{"init": "normal", "init_std_qkv": 0.0361, "dataset": "wikipedia_en"}
MLP neurons of a small language model. Each row is named by its layer, matrix (up: input weights; down: output weights) and neuron, and shows model dimensions 64-159. Each number is 200 + 40 x the weight over its row's rms, rounded and kept within 0 to 999.
After each neuron's rows, "fires on" lists the tokens most often at its 100 highest values on Wikipedia text that the model never trained on; "fires after" lists the tokens most often just before its 100 highest values on Wikipedia text that the model never trained on.

L7.up527,209,200,199,238,230,214,239,200,197,157,199,125,214,234,253,195,206,199,161,177,223,164,182,201,222,187,209,213,198,203,226,286,258,205,162,182,133,182,207,229,186,223,182,260,266,240,207,199,230,249,273,195,197,249,237,162,178,233,201,220,210,212,249,119,252,201,249,267,180,239,199,197,217,222,173,294,188,219,179,204,253,231,128,162,266,125,236,171,217,178,229,249,238,152,197,191
L7.down527,177,225,147,215,259,196,180,211,186,185,286,297,133,210,258,217,211,276,209,236,149,168,176,182,161,188,149,215,227,182,237,237,165,170,196,159,198,232,183,221,176,113,221,170,284,164,219,229,208,267,268,149,175,236,195,137,169,138,133,253,248,216,146,197,173,258,219,169,256,206,167,178,172,199,169,165,210,282,233,206,205,178,185,231,183,200,199,225,114,157,147,235,154,223,199,230
fires on: " ", " P", " M", "os"
fires after: " |", "|", " P", " p"

L8.up129,195,178,240,214,220,194,158,189,252,226,167,276,188,240,164,183,208,226,158,115,211,246,237,138,236,255,171,158,188,198,242,225,192,194,143,172,186,185,205,217,202,172,271,145,135,237,202,129,229,216,123,191,151,205,229,243,111,184,230,267,200,204,183,136,209,137,114,186,202,198,258,228,176,162,236,200,180,185,69,129,254,122,181,279,192,212,153,301,269,258,187,216,208,207,220,252
L8.down129,221,150,228,249,206,198,201,132,249,142,223,195,146,138,216,204,174,180,233,172,246,212,143,210,243,183,172,192,191,187,224,148,221,270,176,187,237,219,249,175,227,238,199,229,192,230,193,212,178,215,224,213,205,212,108,201,256,209,170,150,164,236,261,144,167,163,217,216,210,288,166,70,255,237,206,212,232,237,161,213,175,228,138,274,185,156,214,216,177,262,189,214,267,158,189,246
fires on: "og", "l", "le", "ic", "m"
fires after: "ol", "r", "el"

L6.up515,140,209,220,194,168,217,152,192,164,221,215,268,210,187,184,226,169,112,147,168,216,183,261,246,246,226,231,173,220,271,249,225,231,212,226,234,145,153,217,207,201,212,238,207,294,137,221,149,173,163,146,160,152,234,207,218,215,247,270,195,141,212,184,200,132,280,242,228,121,229,183,168,164,186,160,215,170,234,236,211,193,174,222,261,252,216,172,83,184,256,202,207,223,156,196,266
L6.down515,308,226,198,188,225,226,178,212,162,249,196,161,229,224,124,247,130,110,243,257,139,245,170,173,161,208,298,159,235,163,247,183,221,183,264,133,170,213,236,270,216,220,182,186,203,141,166,198,205,140,226,210,197,254,197,204,226,195,211,167,185,219,292,224,216,178,224,279,217,168,183,201,219,219,253,184,210,252,122,209,268,209,203,139,167,192,192,221,202,220,234,133,232,208,201,264
fires on: " g", "i", "ra", "a"
fires after: " d", " D", " a", " the", "D", " was"

L8.up110,176,193,243,195,221,159,229,191,174,244,173,176,217,187,194,241,114,228,191,153,189,249,189,224,246,259,245,175,235,200,186,143,142,212,215,178,250,110,222,203,183,172,176,212,177,174,236,258,179,259,153,134,198,271,203,215,183,250,224,179,211,202,139,198,98,172,270,166,195,252,174,247,132,184,148,279,129,184,161,276,272,200,218,227,232,261,205,185,234,198,229,157,198,152,210,152
L8.down110,165,286,173,199,244,201,190,191,202,204,265,222,187,147,132,213,247,160,155,138,240,222,208,193,267,225,203,210,166,155,198,179,180,178,163,143,156,204,163,187,97,220,195,172,285,248,159,219,176,244,254,154,177,131,139,206,275,212,210,232,141,161,234,168,259,223,165,242,253,158,223,166,235,262,178,206,242,147,220,228,229,170,221,217,154,226,244,208,154,243,151,168,202,239,160,251
fires on: "c", "p", "l"
fires after: " s", " be", "s", "es"

L8.up837,117,215,228,229,215,229,187,193,230,108,199,291,197,164,194,220,275,175,195,207,227,250,250,289,191,226,137,160,202,245,264,243,252,249,179,187,143,184,231,266,223,208,223,240,182,218,175,238,279,149,221,182,126,175,218,219,175,256,209,202,184,238,174,127,276,174,146,196,140,182,231,231,184,236,201,151,216,195,200,177,238,166,222,236,250,183,167,232,205,197,223,174,163,223,241,190
L8.down837,182,189,220,149,189,201,220,193,186,105,203,224,189,253,250,216,178,193,207,126,257,203,213,262,228,247,194,147,158,201,215,170,212,174,183,157,237,290,232,180,164,241,220,214,172,123,278,242,126,196,213,172,148,176,200,143,138,131,205,151,198,249,210,268,209,191,215,184,139,188,220,152,204,175,168,174,180,200,126,147,213,148,150,189,262,134,204,182,183,266,214,220,155,273,183,131
fires on: "p", "at", "t", "and", "a"
fires after: "ul", "ol", "r", "or", " Mar", "el"

L8.up515,146,210,242,237,209,192,139,187,163,169,187,261,213,186,231,144,268,189,274,171,190,192,225,204,179,217,161,187,264,173,226,196,106,251,208,169,177,161,198,226,227,254,196,218,182,169,153,205,137,196,242,200,167,188,275,181,186,267,258,181,296,213,244,195,205,213,242,201,157,189,216,209,284,161,161,182,176,171,211,259,153,226,213,237,246,197,180,197,179,200,212,196,268,206,225,182
L8.down515,216,161,164,129,186,163,225,182,132,191,253,168,200,230,229,213,221,213,205,201,175,191,179,211,197,160,133,229,144,226,246,162,247,126,195,172,273,175,214,211,168,186,226,264,185,187,205,222,235,234,204,197,199,169,242,188,221,251,251,139,249,196,122,232,189,173,222,266,247,160,210,138,218,167,212,266,181,183,156,173,225,204,150,137,243,209,240,197,198,159,191,251,148,171,224,223
fires on: "l", "el", "ame"
fires after: "ub", "ec", "c", "v", "od"

L9.up119,92,118,166,208,209,143,209,218,164,274,187,97,206,237,214,187,179,226,225,181,262,309,228,182,152,195,194,153,188,211,183,209,252,187,212,201,224,169,204,219,165,203,257,162,174,213,143,159,135,212,121,157,178,231,257,258,229,245,204,253,212,85,184,166,163,164,202,250,150,181,169,237,212,167,168,219,191,173,240,186,235,181,208,235,193,193,221,309,207,290,156,197,188,219,195,216
L9.down119,233,244,180,157,229,132,160,185,218,178,237,183,212,195,163,256,134,267,211,193,237,179,154,175,200,139,241,126,248,177,233,274,154,239,231,138,139,217,275,142,172,180,174,200,154,182,212,222,251,200,248,205,240,196,168,225,253,159,146,192,201,190,204,220,296,201,186,221,193,251,220,184,190,266,260,171,173,199,100,206,248,187,195,172,228,199,201,211,279,174,240,188,120,179,128,179
fires on: "h", "ch", "er", "y"
fires after: "u", "at", "w", " be"

L8.up840,121,216,233,218,161,117,254,204,105,206,127,176,170,235,226,207,205,199,222,213,208,207,231,138,155,202,230,192,217,203,225,193,222,186,214,166,241,178,195,245,236,152,218,231,250,186,175,257,199,167,196,178,137,206,249,227,251,153,224,164,228,179,166,185,110,136,260,246,244,208,197,282,150,137,140,256,178,218,160,155,200,204,226,227,189,208,120,214,307,230,184,223,259,217,231,175
L8.down840,218,214,261,228,235,257,296,133,203,141,177,208,206,209,248,221,101,174,219,259,123,188,140,202,235,170,172,212,265,215,268,248,161,168,214,171,218,175,149,290,194,161,222,158,234,309,224,112,283,239,218,173,195,243,212,184,215,200,205,211,241,157,148,247,130,204,200,208,239,169,203,220,181,209,209,195,279,237,287,166,184,187,269,153,164,200,183,215,133,228,223,150,179,162,234,218
fires on: "0", "h", "c", " he", "it"
fires after: "s", ",", "0", "ir", "al", "il"

L7.up885,132,199,208,169,206,144,119,211,197,105,247,222,215,143,158,204,280,172,247,142,209,231,188,213,187,261,140,181,172,265,132,180,183,264,285,201,158,146,219,206,166,267,174,189,201,179,156,141,190,207,203,176,119,197,226,209,203,230,211,179,236,181,196,218,228,196,220,184,177,223,204,185,335,211,159,199,164,200,172,205,210,217,217,187,220,193,223,170,139,230,183,298,169,151,295,169
L7.down885,220,152,161,238,174,162,239,162,223,214,134,269,138,205,238,198,168,225,194,208,249,163,213,170,187,184,186,161,185,216,183,158,184,187,208,157,250,169,228,237,208,191,267,233,162,222,128,265,292,175,137,190,228,205,208,197,150,236,264,163,252,186,190,213,158,340,203,202,196,230,229,184,203,205,230,256,205,195,286,123,188,195,133,146,163,219,192,170,193,240,170,210,188,222,139,190
fires on: "l", "ent", "ell", "ec", "ol"
fires after: "c", "v", "ec", " d"

L9.up75,164,206,197,183,162,211,221,204,218,264,246,169,215,165,219,200,152,165,193,218,239,188,215,210,160,271,211,150,164,279,135,143,217,165,254,188,183,148,219,165,169,182,175,228,181,194,179,155,300,282,149,148,200,271,237,234,257,194,199,200,160,195,163,168,112,202,209,178,202,203,213,181,191,238,131,285,266,149,191,205,294,164,150,233,173,182,248,218,173,276,199,174,233,207,168,189
L9.down75,162,218,222,162,263,182,255,226,196,231,179,170,272,161,173,180,201,234,224,211,245,118,211,282,194,195,201,112,152,204,126,189,207,243,180,229,156,185,185,207,218,147,196,266,258,193,168,176,232,277,264,113,108,168,134,227,218,289,247,165,209,162,289,244,221,172,221,228,235,176,190,153,241,192,186,213,285,210,199,146,222,186,106,181,186,150,226,179,187,258,245,173,190,293,248,246
fires on: "g", "an", "p", "ar", "n", "l"
fires after: " s", " f", "e", " m", " re", " b"

L6.up698,280,175,140,193,242,215,225,185,257,256,169,174,215,256,231,220,174,178,181,194,215,226,164,206,267,229,199,239,167,195,76,117,185,185,243,221,164,159,240,151,166,254,116,180,150,191,165,252,141,277,139,177,291,189,189,227,195,286,186,192,132,174,141,280,208,240,254,192,209,239,225,194,229,254,213,210,164,229,166,208,180,240,170,153,190,230,173,179,181,233,197,226,185,204,190,271
L6.down698,176,223,222,211,206,219,189,301,71,208,239,132,184,270,229,170,224,224,201,224,238,189,221,175,87,193,143,189,199,160,214,141,225,221,196,184,170,204,317,170,235,227,214,192,196,195,223,155,205,146,252,187,167,207,229,228,179,173,233,236,228,195,228,213,278,149,224,150,238,164,149,241,187,244,209,157,164,174,220,183,177,161,183,214,265,197,199,217,295,222,154,193,96,176,252,127
fires on: "al", "ess", "er", "at", "os", "ul"
fires after: "ver", "f", " t", " re", "t"

L8.up653,243,221,142,245,259,189,273,143,213,143,128,191,169,213,195,164,190,179,152,168,218,279,208,254,171,226,178,144,256,202,197,122,166,265,176,231,184,235,226,162,163,276,206,179,202,191,217,248,214,199,157,231,221,229,215,263,253,196,202,236,219,209,175,242,164,284,236,219,222,284,179,228,214,263,213,225,200,252,179,211,187,139,220,263,214,276,266,173,167,78,196,172,193,248,223,182
L8.down653,190,167,197,190,252,267,294,176,198,209,165,196,190,200,189,246,84,202,249,160,140,123,114,150,206,206,227,248,168,223,259,230,244,196,226,197,277,214,247,191,251,114,181,209,162,186,172,183,177,165,236,264,131,305,189,202,164,225,185,226,223,251,128,187,218,219,206,174,228,218,203,235,143,126,216,223,237,186,196,160,76,132,215,235,234,194,198,251,151,167,145,206,225,229,258,191
fires on: "d", "ed", "al", "er", "ud", "u"
fires after: " E", " ", " C", " re", " c"

L8.up878,175,166,222,197,207,162,247,152,149,219,200,174,229,137,196,222,229,187,196,163,244,188,226,226,182,244,186,185,220,159,188,299,218,241,190,201,217,125,204,192,210,284,162,204,168,186,213,236,156,178,219,189,158,227,178,258,197,173,209,176,268,111,193,170,169,183,213,217,184,235,170,267,235,139,131,240,110,235,146,276,201,231,290,215,212,178,288,224,236,145,213,240,183,134,232,126
L8.down878,128,193,247,167,139,211,156,208,146,208,209,272,239,155,199,217,292,147,176,156,230,194,179,203,135,220,148,177,200,198,153,173,227,131,263,222,250,238,119,250,188,169,150,146,207,202,145,234,217,189,202,158,202,154,188,234,208,297,230,208,167,238,173,179,158,152,220,148,203,163,207,222,163,307,235,215,198,149,229,178,200,199,234,206,199,240,259,173,246,199,186,203,238,219,235,281
fires on: "c", " H", "l"
fires after: ".", " M", " s", " S", " be"

L7.up730,259,179,227,261,240,172,254,157,227,217,182,218,209,249,232,173,266,207,115,119,198,107,179,256,199,173,190,261,231,202,174,197,289,219,217,199,150,175,216,211,169,243,206,219,240,187,264,160,175,209,201,204,190,217,230,258,201,68,174,94,158,258,248,203,233,153,195,287,186,202,133,195,223,252,132,225,175,246,215,153,242,207,204,125,277,162,189,182,179,240,166,170,169,150,168,199
L7.down730,168,196,217,166,167,213,219,210,207,201,237,157,155,205,216,225,152,261,196,211,173,213,114,312,166,128,208,197,223,229,152,182,221,163,202,204,227,233,226,230,271,187,194,230,152,218,202,165,196,232,161,165,240,203,214,146,134,152,180,160,209,232,263,145,242,297,248,164,195,163,201,196,240,190,199,237,159,263,168,228,176,204,193,254,222,182,200,172,151,158,123,224,219,229,246,141
fires on: "o", "us", "in", "al", "as", "ol"
fires after: " V", " M", " c", " v", " Ch"

L6.up604,198,172,231,201,201,214,201,166,236,136,181,192,147,237,243,199,146,155,205,186,189,177,204,210,291,228,223,198,244,214,227,206,225,200,154,196,161,194,230,154,193,241,139,276,205,166,167,136,211,197,167,192,168,159,202,207,300,195,241,176,172,204,167,207,227,191,215,171,135,217,225,212,328,238,167,204,160,246,240,204,252,237,256,215,206,130,233,159,180,195,212,218,204,213,239,172
L6.down604,246,173,201,153,165,196,248,233,185,176,173,118,272,149,141,264,169,260,245,158,136,187,232,208,150,198,226,222,228,228,165,231,286,255,256,239,236,217,186,188,196,218,189,185,175,207,187,172,128,190,170,186,231,196,167,264,204,231,188,182,151,238,179,251,191,239,162,160,156,185,190,201,218,235,190,239,121,197,204,234,207,179,170,189,170,193,155,187,223,181,247,146,270,211,221,186
fires on: "all", "or", "and", "ard", "ast", "al"
fires after: " C", " c", " M", " Ch"

L6.up67,154,152,249,189,187,129,224,133,219,190,171,213,159,105,263,174,222,217,115,134,177,230,214,226,194,211,183,240,202,276,233,130,115,269,211,162,168,194,213,212,179,266,198,206,226,161,220,207,194,241,169,185,163,263,213,213,157,163,194,149,144,288,179,178,143,133,241,158,214,235,178,252,218,239,150,176,234,212,188,144,290,180,206,260,239,103,141,276,218,219,221,146,246,149,192,159
L6.down67,252,151,193,171,167,231,187,224,227,171,167,205,203,210,159,163,191,197,182,272,124,270,123,196,236,178,212,220,147,157,212,190,218,188,210,144,259,227,204,226,259,206,206,193,196,236,218,121,225,163,193,190,179,164,263,173,243,320,267,225,163,182,194,236,243,219,201,245,128,137,193,206,167,253,194,130,169,239,208,218,232,205,197,201,186,176,249,161,213,51,202,160,235,225,160,236
fires on: "p", "ter", "et", "ver", "2"
fires after: " in", " ", " com", " ex", "s", "im"

L6.up825,184,231,284,215,182,202,194,240,231,154,212,184,145,152,165,149,241,174,218,151,175,157,195,233,186,219,195,242,258,176,185,209,248,176,251,215,221,151,218,167,192,241,229,244,252,158,263,179,197,144,156,219,181,274,225,217,249,192,248,132,159,168,249,172,172,166,218,259,141,206,154,213,220,233,186,249,82,288,170,209,195,204,214,271,211,162,263,216,143,141,157,177,200,183,148,232
L6.down825,167,186,233,190,217,144,195,224,181,213,245,137,182,218,255,203,200,244,170,198,156,191,174,236,170,197,234,207,177,187,180,203,102,180,190,256,217,233,209,218,225,243,187,205,199,223,113,113,183,155,205,195,215,210,173,136,208,198,174,163,210,193,155,293,202,197,146,165,209,186,162,198,213,229,211,180,216,184,166,182,98,201,221,238,149,213,154,242,192,134,246,241,199,179,160,210
fires on: "ol", "l", "ic", "al"
fires after: " P", " v", " V", " p", "P", " C"

L8.up548,195,180,214,171,197,145,144,156,163,223,170,233,238,211,255,229,200,198,190,234,178,236,242,209,297,243,216,212,126,233,207,155,189,165,266,188,175,164,215,206,203,275,202,264,166,217,188,121,210,195,231,196,207,195,208,197,150,221,191,225,184,260,168,237,247,242,265,158,178,199,186,232,194,233,196,219,190,196,249,271,203,257,188,211,233,252,146,179,227,203,243,217,152,131,185,157
L8.down548,213,163,171,177,233,182,194,205,203,176,98,247,259,179,225,150,162,218,184,231,173,197,198,168,185,167,189,215,291,196,190,193,192,247,293,209,206,142,272,261,198,264,255,213,210,255,209,204,222,240,238,182,135,188,217,182,120,245,261,150,214,226,240,249,219,209,228,250,197,195,239,184,159,149,192,200,243,161,219,185,146,176,119,198,139,217,203,187,222,185,249,196,205,192,191,115
fires on: "at", "ul", "i", "ct", "el"
fires after: "v", "e", "s", "m", "es", "p"

L7.up107,84,166,142,214,172,91,161,222,208,200,157,171,234,240,194,182,196,172,229,298,250,155,234,205,196,205,278,183,253,191,253,172,219,172,162,212,211,185,231,165,179,240,242,211,175,221,168,188,221,213,243,166,226,107,226,215,248,165,289,210,135,126,179,228,189,197,237,220,161,137,144,201,148,183,153,141,186,93,247,249,166,211,263,230,230,259,210,248,191,213,167,223,199,256,230,166
L7.down107,226,275,182,220,314,212,212,181,190,201,247,194,192,176,201,181,164,234,189,192,178,167,145,136,199,176,151,221,232,150,146,215,223,281,192,223,204,201,243,259,148,200,234,156,219,178,188,246,244,229,161,228,138,135,248,180,246,146,150,240,154,143,205,154,194,184,145,161,230,269,153,195,265,214,203,211,213,180,171,265,172,228,207,241,158,138,219,226,260,250,168,171,194,185,187,181
fires on: "ay", "ly", "y", "ost"
fires after: "w", "u", " m", "k"

L8.up634,165,156,168,210,200,148,136,168,195,165,174,219,258,241,194,209,188,195,163,138,160,254,238,202,211,229,185,244,198,208,261,169,118,224,204,171,193,157,220,267,159,195,196,173,131,223,169,263,203,256,198,204,116,221,234,189,130,184,254,216,202,240,169,155,207,154,174,247,130,154,184,298,198,250,164,240,194,242,243,257,268,286,244,259,220,206,156,176,214,152,243,169,280,161,292,119
L8.down634,174,292,115,182,154,209,188,181,149,99,97,227,220,156,146,176,225,187,220,221,157,239,149,180,181,162,213,195,146,170,227,182,205,170,236,197,216,209,226,223,271,193,155,227,182,267,181,219,242,198,172,217,202,231,211,171,272,202,221,159,210,170,229,195,214,283,155,153,172,219,276,252,179,226,247,184,226,164,220,153,220,178,128,192,189,171,122,147,214,163,249,228,264,163,162,203
fires on: "p", "l"
fires after: "c", "s", "im", " com", " Al"

L7.up882,220,198,212,194,223,174,146,228,206,196,235,271,222,198,195,170,174,138,215,118,226,143,215,164,275,223,233,167,191,248,280,208,217,154,328,263,175,149,227,268,181,259,204,158,275,187,218,141,218,185,220,184,206,247,224,247,174,254,223,194,178,169,204,158,261,206,183,217,169,224,137,179,204,104,199,197,100,189,263,211,152,159,143,251,203,255,204,208,184,162,215,245,159,187,187,221
L7.down882,254,214,205,149,246,225,176,163,199,267,182,204,238,194,271,237,165,166,166,166,214,210,185,164,178,148,247,242,197,179,247,121,159,145,203,189,182,193,279,229,213,215,123,257,138,210,207,243,116,209,208,227,192,171,182,181,173,228,160,155,185,180,218,163,241,183,225,198,191,245,201,180,268,147,185,198,121,201,206,272,171,217,204,180,115,167,183,193,201,253,173,253,271,197,177,156
fires on: "re", "r", "ra", "ri", "i"
fires after: " d", "d", "ist", " D", "ec", "g"

L9.up738,190,265,146,238,234,192,186,218,208,170,203,205,163,237,205,138,170,143,180,234,197,245,258,162,127,201,227,166,255,225,161,220,201,202,223,219,185,127,212,186,142,171,222,193,140,222,174,177,193,259,237,105,214,250,223,245,200,204,245,248,213,126,272,202,138,216,179,250,138,268,132,127,204,229,265,217,111,219,210,200,192,182,157,226,186,250,239,213,175,239,153,272,224,210,202,142
L9.down738,263,240,167,210,197,241,175,186,163,180,169,162,175,230,91,224,168,203,179,174,264,205,205,249,173,133,207,169,257,164,224,155,200,293,213,239,216,241,213,182,162,203,199,177,223,149,149,194,180,306,168,252,256,95,146,172,213,191,191,148,169,254,200,188,161,211,149,263,233,182,190,114,174,237,222,150,183,201,179,222,203,203,158,197,183,201,265,247,229,217,206,164,230,100,182,184
fires on: "ly", "y", "a", " A", " Y", "h"
fires after: " l", "ar", "ew", " be", "f"

L8.up640,171,162,248,231,193,206,255,210,179,210,157,200,193,224,230,138,147,153,195,121,195,172,231,236,257,248,213,145,159,240,229,234,215,247,227,203,181,162,218,239,182,194,139,166,188,192,177,287,204,237,173,182,220,205,194,191,146,206,119,162,205,217,185,188,156,168,249,165,221,240,226,275,250,177,89,256,204,204,152,215,231,228,231,227,181,138,222,233,183,173,213,240,136,195,211,237
L8.down640,158,148,251,244,206,264,203,198,290,187,220,209,178,137,112,158,186,208,215,117,152,144,183,285,254,209,211,163,135,131,142,165,199,189,280,271,251,205,188,195,200,152,174,124,184,242,192,254,112,221,170,123,207,163,151,164,209,225,225,171,211,251,205,210,195,234,176,149,262,179,194,224,194,165,197,186,171,208,268,208,229,224,217,177,241,235,237,204,168,248,138,174,243,225,168,236
fires on: "c", "o", "h", ":"
fires after: " S", " s", " d", " by", " D", "es"

L8.up739,172,201,189,202,231,203,232,165,229,174,157,158,147,213,229,147,128,159,135,114,170,193,269,157,214,250,180,152,179,272,238,189,254,226,243,245,158,187,230,217,189,241,179,188,306,190,169,175,182,137,177,193,161,169,187,223,246,233,214,246,231,138,160,254,214,238,195,194,189,266,202,178,161,242,218,261,122,250,136,167,252,212,267,164,231,187,214,173,148,192,226,223,102,221,237,163
L8.down739,287,175,208,147,185,155,179,241,269,167,245,246,248,178,260,200,124,117,150,229,226,255,202,261,164,236,258,130,158,185,207,189,249,245,198,253,160,222,176,243,200,186,174,239,190,162,179,164,182,192,175,143,162,268,135,220,263,235,207,183,197,223,193,150,204,224,193,193,143,200,283,222,143,212,206,259,220,238,154,150,198,227,181,196,195,188,251,213,180,226,213,166,150,126,229,218
fires on: "er", "ec"
fires after: "p", " S", " t", " F"

L9.up21,176,228,247,205,220,263,215,186,195,204,195,223,190,208,208,203,210,244,181,150,198,237,246,188,279,259,152,191,169,154,157,179,132,205,178,208,244,234,250,183,171,202,187,238,159,125,259,189,230,203,145,198,158,191,191,215,204,215,175,162,183,218,190,123,148,211,210,175,167,177,150,199,161,201,156,228,217,245,277,246,288,250,267,193,205,198,171,150,100,231,138,151,263,173,217,201
L9.down21,200,232,190,274,147,196,143,197,193,191,175,177,243,203,167,172,196,207,144,256,278,256,243,136,184,209,182,184,215,155,144,168,169,159,180,220,179,174,234,160,261,202,175,189,149,209,154,314,291,160,214,242,170,217,182,246,167,201,181,218,209,186,185,194,243,173,184,176,165,218,286,264,228,258,270,107,218,181,222,239,148,184,254,332,148,217,168,149,191,202,174,198,198,138,219,180
fires on: "on", "re", "ub", "b", "em", "i"
fires after: "s", "m", "ur", "c", "is", " com"

L8.up815,183,149,197,223,252,156,191,170,211,196,166,223,152,184,268,227,190,123,124,157,229,243,200,260,149,188,208,158,241,212,155,150,190,280,273,155,185,176,223,243,191,274,214,186,160,226,218,126,187,201,80,207,139,210,250,225,321,252,285,201,224,145,164,179,187,170,168,148,181,201,196,197,292,226,172,226,160,219,212,232,263,221,177,163,219,160,286,160,181,205,177,207,164,198,217,149
L8.down815,200,165,189,207,178,163,143,180,165,198,222,234,201,140,194,193,168,253,177,127,160,227,257,261,169,161,243,223,127,194,208,190,239,277,178,206,219,242,252,238,238,233,197,151,233,214,202,235,188,211,195,232,208,150,163,237,252,257,190,163,205,191,176,178,230,207,145,170,190,253,220,162,165,151,220,212,194,147,209,162,252,123,244,129,168,221,213,187,202,143,143,227,231,140,153,242
fires on: "l", "d", "ol"
fires after: " c", "ub", "ec", " C", " con"

L9.up586,243,128,218,190,184,151,253,224,163,214,174,116,252,151,214,221,225,207,142,180,251,243,171,186,208,223,240,218,191,218,206,166,211,140,220,259,159,177,240,232,181,229,195,228,169,176,192,155,191,254,106,219,245,233,183,181,183,211,247,186,193,194,97,139,133,121,176,241,200,176,119,272,188,187,100,184,152,226,347,200,223,209,194,253,202,225,153,199,214,153,203,193,188,217,164,200
L9.down586,163,222,201,133,236,183,176,180,235,204,165,210,128,247,135,189,270,194,179,222,126,245,251,158,233,217,188,232,227,200,223,202,210,272,274,261,186,250,175,122,186,178,224,196,194,172,285,175,147,164,225,168,235,159,150,204,291,205,135,183,221,188,177,211,122,202,196,197,200,311,194,172,176,201,168,163,218,201,172,305,291,206,168,134,234,220,223,226,217,201,236,181,169,226,238,171
fires on: "p", "is", "al", "ad", "ver", "ent"
fires after: "v", " s", " ", "s", "-"

L9.up748,269,188,251,222,238,163,184,239,221,206,223,200,218,163,183,261,174,183,162,183,176,250,231,242,188,233,212,152,149,226,181,165,149,193,241,224,148,183,197,265,202,203,206,177,210,222,224,167,252,208,161,140,225,275,210,205,202,196,223,175,251,220,178,136,126,137,218,130,239,228,160,225,192,231,157,257,195,162,200,200,288,255,236,221,114,236,221,264,195,216,132,171,220,189,278,163
L9.down748,209,249,191,175,236,194,184,257,182,201,128,215,229,191,177,180,129,240,209,162,183,212,216,150,205,247,243,167,244,173,173,149,177,194,181,209,231,274,211,233,175,222,213,187,315,173,141,245,180,228,163,202,171,135,199,182,226,238,170,136,223,222,152,149,241,171,112,207,204,229,179,232,246,255,125,191,213,202,226,214,323,125,199,199,290,235,154,190,141,299,208,186,180,275,182,139
fires on: "c", "l", "re", "t"
fires after: " re", " c", "ec", "es", "c", " con"

L6.up126,314,257,257,200,236,169,288,164,229,221,155,164,188,174,219,151,129,226,142,98,243,137,207,228,158,236,207,211,182,209,133,147,170,236,231,196,161,173,227,94,208,261,192,213,263,212,223,143,166,164,95,203,237,191,185,215,244,160,213,317,174,174,211,295,152,254,265,235,217,237,174,216,237,214,180,254,150,179,120,182,263,221,242,208,220,234,240,141,157,202,258,184,230,173,183,159
L6.down126,263,199,192,142,225,105,286,179,220,214,182,210,173,246,215,166,160,179,173,155,231,242,171,229,238,211,254,229,151,174,202,176,203,213,252,216,215,203,227,261,208,192,96,214,193,229,157,168,176,169,150,192,220,274,193,191,198,144,159,266,173,203,215,257,233,241,176,295,223,198,201,267,227,268,195,176,180,185,182,154,161,173,198,194,144,260,268,226,170,169,269,134,205,197,252,274
fires on: "er"
fires after: " s", "p", " t", " c"